Part of a small language model's weights.
Size: 10 layers, width 256, vocabulary 8192, 12.2M parameters.
Architecture: RMSNorm after each block, rotary positions, no biases in attention or MLP, untied embeddings, normalized queries and keys.
MLP neurons of a small language model. Each row is named by its layer, matrix (gate and up: input weights) and neuron, and shows model dimensions 0-127. Each number is 128 + 32 x the weight over its row's rms, rounded and kept within 0 to 255. Numbers have three digits each. A neuron's up and down rows have the sign that makes its largest values positive.
A block is one neuron, or neurons of one layer that tend to fire together. Before each block is what it responds to, as a language model described it from the Wikipedia text at the highest values.

Responds to: Four-digit year tokens. Year numbers (or the last two digits after 19/18), especially at the start of list items, table cells or parentheses, such as "- 1990:", "| 2000 |", "(1992)".
L6.gate119:119135106156165164100140139152161144199112142127162155158142089137164118046121159071149063112098200143075133135135131095106118119109102130141177085161127086109165087161153113100113099062113138147150091164147151061113168143132182130136138133146122155132138177154150133170140099156123106091113121027122102108136176102117099150099090080145111096118124125122167053141166137113075108140173
L6.up119:198114158176091140139115092094162104055126154078154144095126091132120102160137113140097138114198098150105068067158123161064111117153191077165154128110072233145148157119076129111137121147179107137171186126136151141145145085128163092126141088161165137157132125165154142108155168086122109142170093178189154153049068121140154157143185118163082175137113114124081101169096108162196185135171
L6.gate519:156145119110110148119112133091080237125162154103117114177093182100114061074163152105142103144170132103170143091143058103084140126076196124085111199128126101208137086150152088117173070208054161154149087189107120153095180131149091119101133132125056143128101145152110155192101101204108196113102126141181162153120101198110136053110109145142142108149105205153115152117132170132162081087129
L6.up519:065090093168092119101095108034114143156148178102110167097108115121115069117136056107087180077083152123175167119134110132120112087122118137163118150044102143119098164102152105116217091121108138110148141100094137211086122166166127140080133143133152175134098097111104139142131132083149157092158129122121161158091081091140142104111127088169122145136135117119086093094162173175146134134149

Responds to: Year numbers. Four-digit year tokens, or their last two digits after a split 18/19, in dates, lifespans, tables and ranges, e.g. July 2015, (1894–1973), in 1983.
L3.gate138:115096154116112164120158107127170144149140169072135104139148122140124167114116094121143166166126128146152137117104111182130123089098182127118143123160138098133103162174108091192124103143074190162103082147059152079114120150161129174139117205116083135101162120083160086160161102133117151165132130086135049041115125068182119160097112066149096131101164161068147100127100096086079076117130
L3.up138:109122080094130200159149109118132156136096157090093154160112067114162113078126058121060133124151182177083138114100148162142146155049133145128123070139093109143104115129142085125067127168117122148137091148069063118130160111145153166129105174106136144136159104109109081173138040070156112120146186092128111068212138072176104136129067106169093103120133114075139098094136146123083157170106
L3.gate359:181203061130207136127165174115088096143146185088098120107118078143113101145098086084151164162081131088170152117083158130136098120134121162096099067129077091169127141088092121153128129151105109147114117115100120127113105121080119144139154127120123144145104165129152115076160093156122112121141205131136130116159143129123178064152114144139149139058069085150148150071127226126136101027094
L3.up359:099153154033115078081094193096162123124161105108116094076138143106099112126129124158086122118147156110170182098146150138145125148092240151121099104119139098150138123141063157117155084147110078060130061113148105097113113163175073130119122170128109144123101098123094106126145127152104124149179106117147153149146166163142121161077110147189193104123117163154127118129179150147127148142091
L3.gate431:118105124116094115023167158134145157130171048081173124087160162094080130122150113150157097106119131053080080104126159109080122129147156155151162118110130128137064129151132146113134130146117123127119125096108075110119182172175103147111111137057102108106128094084179155165200138164196128121155078167156128194126114151171063125129120098156092089104134169147139073181126106127085143080101
L3.up431:140139095120138083145110181129093121148123163095102126120126112140073120159132120093126119134151123165099145114105169198106080166178213162128137144114110153088149123133069151114158136134132108156156133077137054071123170129188177094156181082054123076095126100125140141134101110096066147141090155083181088149101105166101131101163142060145181105108098139073097088184167136102095094077220
L3.gate697:158142117156087090138130189126181127091140188115196133096119109132161120121044146096123120117087086149097112148117145119116118126149176170096125085105098129139135115139133116145143166093149115164171144120108119133097105177109112109098095134113103160154154079165138075169121129106147153135133125109119179081103133077149120085148107151158165085175091113102141114127149117133096105197101
L3.up697:133143090129089095160131047098202157132149145097177130158080186088141125106062237117116152121194067114133156144161140158114103122088171127122153152121179125185120099113133067150077098168072099148161077088109149168115079170168122067154124128181125173112176074116184120100144136141079100173140110193102157146054126115129061140099112111133087127174112126091112062118117171127130141155081

Responds to: Empty table cells. Blank-space tokens filling empty cells between pipes in wiki tables, e.g. party color cells or trailing empty columns in election and sports results.
L6.gate222:080113126166103134124107095117089160078100090124129106187101143128153123124101124053160138120081133127152110115114147175133134097137097127185068154110112160169136118118128120107133150144209083101079074136144100172115195115155113128107139123130113111102198193045126143156176148138118189150121144169145111143134111078118166124106113167165146099102139172123094109104127122092131143106075
L6.up222:134086162147118181098069122106099115134142098105135142140085140101144072146128147137149159113148131161124153124108178132102062077119119141114086145092105135126094146107108068101153128073168129117103099128147087171207171183124125091141117128208127159172131102112074150108174120125164119104124099171152101134108107153139139134088097209100125128135158143152148159089112088151197117099103
L6.gate288:075090085126113099160098122176139125177114145152146172161089162134070182103140128056148132126112158137203144141184135146138118127180144123179155152167124094073131137092197086095159143185103120171064109131100103159130155110104078148054163196126103144127173135108079133125114126186139075141152131111154101129113087144102068110115090142112217171156164092123104135090150117133153092082084
L6.up288:169164200129155145104128086136169191181111101117101166183191143118088137166122084132162146139126145118140126038131156169123214101139165122183105152104086156129139106095173096126107166088140115131146187168183149191126156110161078185066127130124154166167138151177127121138182127148091106146135112115099125159099091153084079126128064110108074112144173108114122180134204098145114100103090

Responds to: Empty table cells. Blank whitespace cells between pipes in Wikipedia tables, often trailing after scores, votes or stats; also semicolons separating list items.
L3.gate256:138188102139135092090085088147056109115160139090162147111127118125099103101114162138082174158172126167167103110123116164161144177177143193131095117096164092136185085151124185084184156132070104124093121172116135094078085122114149127145101172076130104114138143047104103115093135169112127129092122164131088138162099144134133155096072147133110164152166117098101133170127170087096138164102
L3.up256:134136124115086066061071065141099094095125137106102108086085147123095165133090145125129186143159092105092088141109158124139104183203160166114117105148125168129137103136154152127109138129107160110174130214178187078127118109149083175139086119097206075137058125121109120138145093106084088112106117171119070144116116155138121085129140150153100143117127105077132123136151152127095155159096
L3.gate650:121131092097156069116174142140135218118106147116150122149118101166145100116103102110155131157160085066060105097113127159144137128173106147146143175146120215107069079162052171081190120098100129073118101081134113123122095110160122131129066152186112153128131146109180182150142152153097109134104095153094083079135086153154131120115129127153087114181169147139112138070090153149167091145118
L3.up650:091088113135099136153161109112145136106114206171120138120126128087126065109096130081124089152142148115102146107101178105097076160138083107120085157159093208130106144125071103052184111096133117162066115056164109117139117144125113106131110147154104170166112133098149137073164138152118105129162183148185088152144147155157173132127127153131119087182132109141113094074111155136115129074147
L3.gate652:115129187118096079140113199182146113117105157107128086143138127107109119080083090058147065117110064123119157082127164081179149041151177111128184096176095133115096128105145155124128109111117136136111088162100086157091108112157108125101119114167095117093160123124085164124167093156096124136129137118121127101179185131183142094084083144138111086149147120092155171218129076127105153133117
L3.up652:102131052134166121122166094155150142165139100132071126143108144128168090099100123145084136070109106132079161138146162062098103071159196110097162135138118127168126127066170167086082087134114085105119128145142106126131161098109086147089182126171132133139068204139125125110140103140116177093161155111130111114146132088209091127110054133098106155135111174101089156057119154094147153121168
L3.gate664:090095128145178149174099184144127111135132099139123138126091096128127099165138047088152148120135114127110178156148150082156124113132110196135150165125142116101173141120132074095135133116137107134145209167155156135071088093134098090132137117096150158130177186108099166177210089139131106177118125142099104086170147129207127124101167144183126103123112151154123167078086124159139136124132
L3.up664:079156058146172156121118129125140128177096108081092115093128081158100124097074117103184124118113119166134135137099147131123128133114130109117133150163131154124133117121116112034147101145068087102139121094141172127132117062122067125172174147164112099111129146151128062193200138079121158200142142122054092144135167181130168099134112145165111148123140097100082130105078135097178143084093

Responds to: Empty table cells. Blank double-space cells in Wikipedia pipe tables, usually the last column of a row, e.g. election results, census or filmography tables; weaker on ordinal suffixes ("th") and single table digits.
L4.gate31:153111158133144123122130150096183090150112131122099130188156100140086113163132181163133118098142128126063159153175220106134098127171140157143139159096150115160140162076082149114171115158137121165129145153133163113154089079122192106115077138149133106159122129119162032133147131120158104143097130081134057142143128129150095146136164121122112081054148120096098126146140073179078107131158
L4.up31:151089125177133087133154077092113151111122108146192107137140110171093114149153088099140121140108100147097098152179159045134154147158141099077085101089139190101125164107135201149163107091121170070106102122213133171101197091114121152094089141171143146045097117129072176128120134142156186123166179165124148146128178133155082137065173112110118142107106151175191175129167172079148155138140
L4.gate34:110105146164084097211108091156109163148210126125203132146145142103094103109164088160137158153171139153104164080181110134112057115109122130088143106112166131081130115122196126113121126162119114101120096172106136152118097116154177133117123133110107153180093157160148140128127112144163137051142132131106147087186116167134150100125103113147136150135163150107127127118167120151160158132095
L4.up34:117135164123102126153136167121147078156108139130137154136188095141108129079162128114115149166157095167116200196085078081128080050145142183163133083107130107153083146108152105120141148125102169084130152113073132195156086095128132135149138142105125128153126093163160130141110111129122112149113112129132096099185113108126170106058113177105082190070116099136128123166107055067165112143185
L4.gate64:153159125159110124084118125197135114117145156140132128129107118104158096118153129141106098061096106143149102120052162109103128103128143145117119095118100082136088153141156083092183169078110174172064138203131123164130115139119167091056060137088119136148093135138112129160147130195154106089130142123089151098143191161115107099149129108118146173107146151111094166146171125159153113095109
L4.up64:154119062124138133145158099136106069148123141124121111089181171104090139127132111082068081098140190112124167123136112123134227159166167142166084197108116167140161189140120114116087089033121114117095104189179082193081161113169130145121091104137117093085163113070049157106144152138153173126124134140187119169158154116118115179124095072128111124120106141176192141154112158124145128103140
L4.gate238:072112165125111100179066079083125111069148093174099085139193079171114106104075111127134139114136140090167185152112086051104133130158140103079142071154113173116128105071131120127118116119162090155083094110166124157096145092165138169140103171167152112144091127099183186150147134121070139119110086127158062154143190088066154126133147147166161099153095121158157142160085131136108064150138
L4.up238:124133107127126103067174119084163109187165183153161087147128151148098127124147111114120124147124144083109100113138075115123095099145114156122130139116127141108065123101123124167117069102062130125151072142168182093103154155123127118157113159136097125126110191087123138060140142187179130099110140149168094058126115116110135090132130085174128133087115141111184127124138168160057184103093
L4.gate453:156134117115090139112098149085076147095197102111150122125115115133046125159160193135187104089101159127116101117113143118171149128192146116182130156167125089085157134129148134093158130083166182112095123150085105081105169132178127092104151222148060127123099116112085112129138094099067122196153144148114133054108151167112166154099154182161105159087174123140063125154105145141127146099108
L4.up453:106146165134193153126162072177121144183077080182131088102108162130092088070082091108120144165119195113148134176152164053144152089127123114110177152111102145100105142062172109087161158111163060087087110090129111151145147107143128158105098099148127141141108180162116139080137117154102162105184130159124120095088137092152191178189102120118149114176107125155126103148096117078130097131067
L4.gate478:082178154116096172134078126145118121119142140142177123154114182108091130171146081139143083134145101106177142144134156140138131118139111153079095132130150140149119092112104034186119095114120061173142117157151085159103094074097194087129120109165057120104126119152201102128209159186106132117117128101137126099166113083157149109144133189124134077092155139134172177113091065144134059068129
L4.up478:149120112136108146097170077169124088176088157150126116158146081130096168098115133108121136069165072169108103112094157117051141093193157096077109129104111092141175156176151056128170095064121152141120140158132133115144173096099128142133098117098170064113129119115145089181088212092133132122096072142093103154099163128120112115077090127125115119109099097092067128116160147049168154133134
L4.gate600:145154101103118153222106147126144109131204125153161118114157178100088114121144101090114145106093135145139151147084200108110118135187140089138157121135141093154170152093174051163132078152155141131136161169130127108118141128201157155139116115150103154104148120110166112166170180163108096111125153181144080142100136181087123127129125094106161065169170101128114187147195147105156151114118
L4.up600:079124073070146140148108117104175096155136078119106118117091030142117099100148107132108116128117121177162127092142123081186135204113147113145090115125111122139135120126056092146164122114128089102123096164123096138122098113070152152132183201143094123141180152167095067141085148088156131121131122141139124090150134188088174146108129183110172107133166103079124156118118150092157136167091
L4.gate701:131139159073117100113166139136097162110167092109127120126041046109144113146126190158156091142091145124118126145118152124115142160134124172132158154129149135143129137072121083125136170161154133144141176093128168157064099132104076104096119131103086181074120145175122128141133077168134152183154176162145093150149158127164121095087082148106157108152207127141178139136157112134139097090102
L4.up701:132125108114089090092098114130096121172097087093150105129127113108099134142147128110192127208103104098148113115123132074150082089134166128130096157108090134162167124152130097119148210181159169088106131147129125182108144132138159147103182082124079126118176169111062118129076155193077078124129119123167125136148161078119059081137146152099186109141156182094108125097128119123171187156169

Responds to: Year numbers. Year tokens, often inside parentheses in citations, filmographies and lifespans, e.g. (1997), (2014), 1994 collection; weakly, prefixes like co-.
L4.gate189:088139104103070090148126080061100142164148157138122092154125096105088114137152090126139168174106089141171112133191055121119072152105146151165230163118162132153163142123112191116100103124155101124132055071111131135103120164126184119181088091163168112096128106175157145122137098098075115138111175178162112112179148131103126206151092124095052149132081092159177110108139149139084131195111
L4.up189:142158135090086130093164091131123138126128173082119096138106155154165182111117101187148145172174147173150082180134150131075120164094110132091187156078103104149107134109184136101107127160141154100103146130085172183153173114191058104098152136130072150136127123179158169143148169126146147189081155128137077102150147111142065161143147091134120108119063206119058140149125127128128131150129
L4.gate251:149076158130087124131030131076151081119118096129121155085116107127112094150142088097083139137135156170106086093152102139084120113112121125124132183145135183078136134091177138107176156163081168043127149133061085103122091133175143081077123131124096090128088091115115170202117080172087146113151130109178133115169115112118112114116083105091084123136175087108094074116136194177095182107122
L4.up251:140115109091102148121121163130113099112121138131103153125148061120122120169113120143102134123152067109094128178089084162194138117058139138193181153124119126144165163121111120145172162129168164154118134128196139130099100189158112119175098148145062134092140169100049156148141076115136107154097143111099094143120110130093157188139103124104077111131125171137124151124056069097139068093140
L4.gate254:058194119113070105102118107157124162117110119100148179169120131124099125125161104143081129093141113098116108116102060148083174118133140173059141089136152149118126171127111105186129134176113115121148076170124120104086145138083105156147109159110143095114075062158150131127118119167146087170076160105162140131073060179148170137164109103125102114095111141126146090136097166136142105126098
L4.up254:116136143108102111151155094121174138112146119143144075128103147106115167134088163154183082147144109058132169137163077129043158199114121146141108121167103104078100176048081130092125198134128148106118066129068117127083104097092126094125072066102162176109126118159075201122160110173114120130108110158113083146110123125092104086145153119102185046107104122089181112075078135122107154081127
L4.gate495:108169130115142123114063120126189197142107146102156136179107073144096114167130123134204152137189135077104085147188070130151165052166142187090127104133118104088132153130100135124164125094154111145147159124139172133153133153128123186150117140089143117144153124120147149132117132081141157156085064120123135137175176124146087096159121125109105132124150099167131098163121119176177103138171
L4.up495:158123132097135122152082134109086135115164161130144180136160107085142126152132149167132152122127145074078123126080084125078122149101114118204191156161143094065061197050081171143189106162166089148119184152132121137129096133128122081161159141154143098158102116148072098148102147186098162143134123139102186143133121110086112076117103191134088137089090185082109090097115101181126114150177
L4.gate607:170138144109146109115186094089210146115117081133159160085122115119136106133067186085142105128136131144127063124123160097198128114112111166165144123097155122132127197127078133097102145137103157175074102152121081141139130134122121186101089160121115101160107148153139133121168152167131175055085106136174071114115108123124117128109077114143072139118083078099126114161119147164108106072175
L4.up607:139120138191155078056158113167104130146151139077161072127102166146137142168130162187135145059119149147160166144141109113176093219071114138102146129165137098111111097192148162140137170128116102176132173130110103140116141150166148121102104101155119084147135045178077121161131117123180099116140128159119168138050167108119147142102151109084124151148104141107189081145155100122140150123115
L4.gate620:128109084073101164198150128139179064135073147140120108098179105108118118173168143078169148109110137134113121123091128079093099168097102102126115145147106117118062147102069126120107121106116127162177153077137077113153105117114130156140049099109124071173131137130159131205194116130141143157162167183163191078114149172084119135142117135099111121149158079151177151156085055087159140124113
L4.up620:134106164154131181115161119125117132128150105128158139127140116149145170109153146051165165143109136097123174114123112086086106210100182087116157147180167117179125119123082128121120119179125067083107106111163076136085121140124160142155157128127138107128161128141167135168122085130048092108095139056065129090117155126140208115103097093130107193116103043099184147140088194114184185136116
L4.gate636:159104142080129122114105142087111169112124175145108152189111114132082143141097106143123081122086170081152117122151121101139174171098186128137181094127087141086021101152232116150104136089079067163097077078118179156118096166105102148096158195157182124118071131137158153127099080170187147102091136087131138099128154163093165168185130135166158062152095174114133073136120149142145150074061
L4.up636:166158183088125101145103147122088115178157119035111132144144116075113138161167069108198116129139095085172089143141157115098091179108146193094176061132131118125043132155102179124187148168144113087106117157117120132139141117114139160078139145168150127154095110097089117079197114149141091135126114103163157114144110096130148103124194056169118086123123183089079031135141141145118061029101
L4.gate679:143125103168054083134112199134108151113162105101115107068119175121184174161100142145125050105085095144148058136076197061087086129103175128085123118099127148096139154165098154097135116091145138158122125149146062156102115100129177075130106161189107122165050114138169190174141123122103120125155093134205134093099117147106115144152140134140127119125103140102130139158120124192128108161161
L4.up679:147137107106125128125143111093097129143148091094111140116101131109096162121142142129088173101135045143101192142157097151111089175146130151155095123043150124122091072142139099111149060118143116140188162116144100147094125096182084125120145132176144165150170072186102142122081122141104136141071142087107110163122123159028097168094097111128098143102163176133097143175157120148175138100135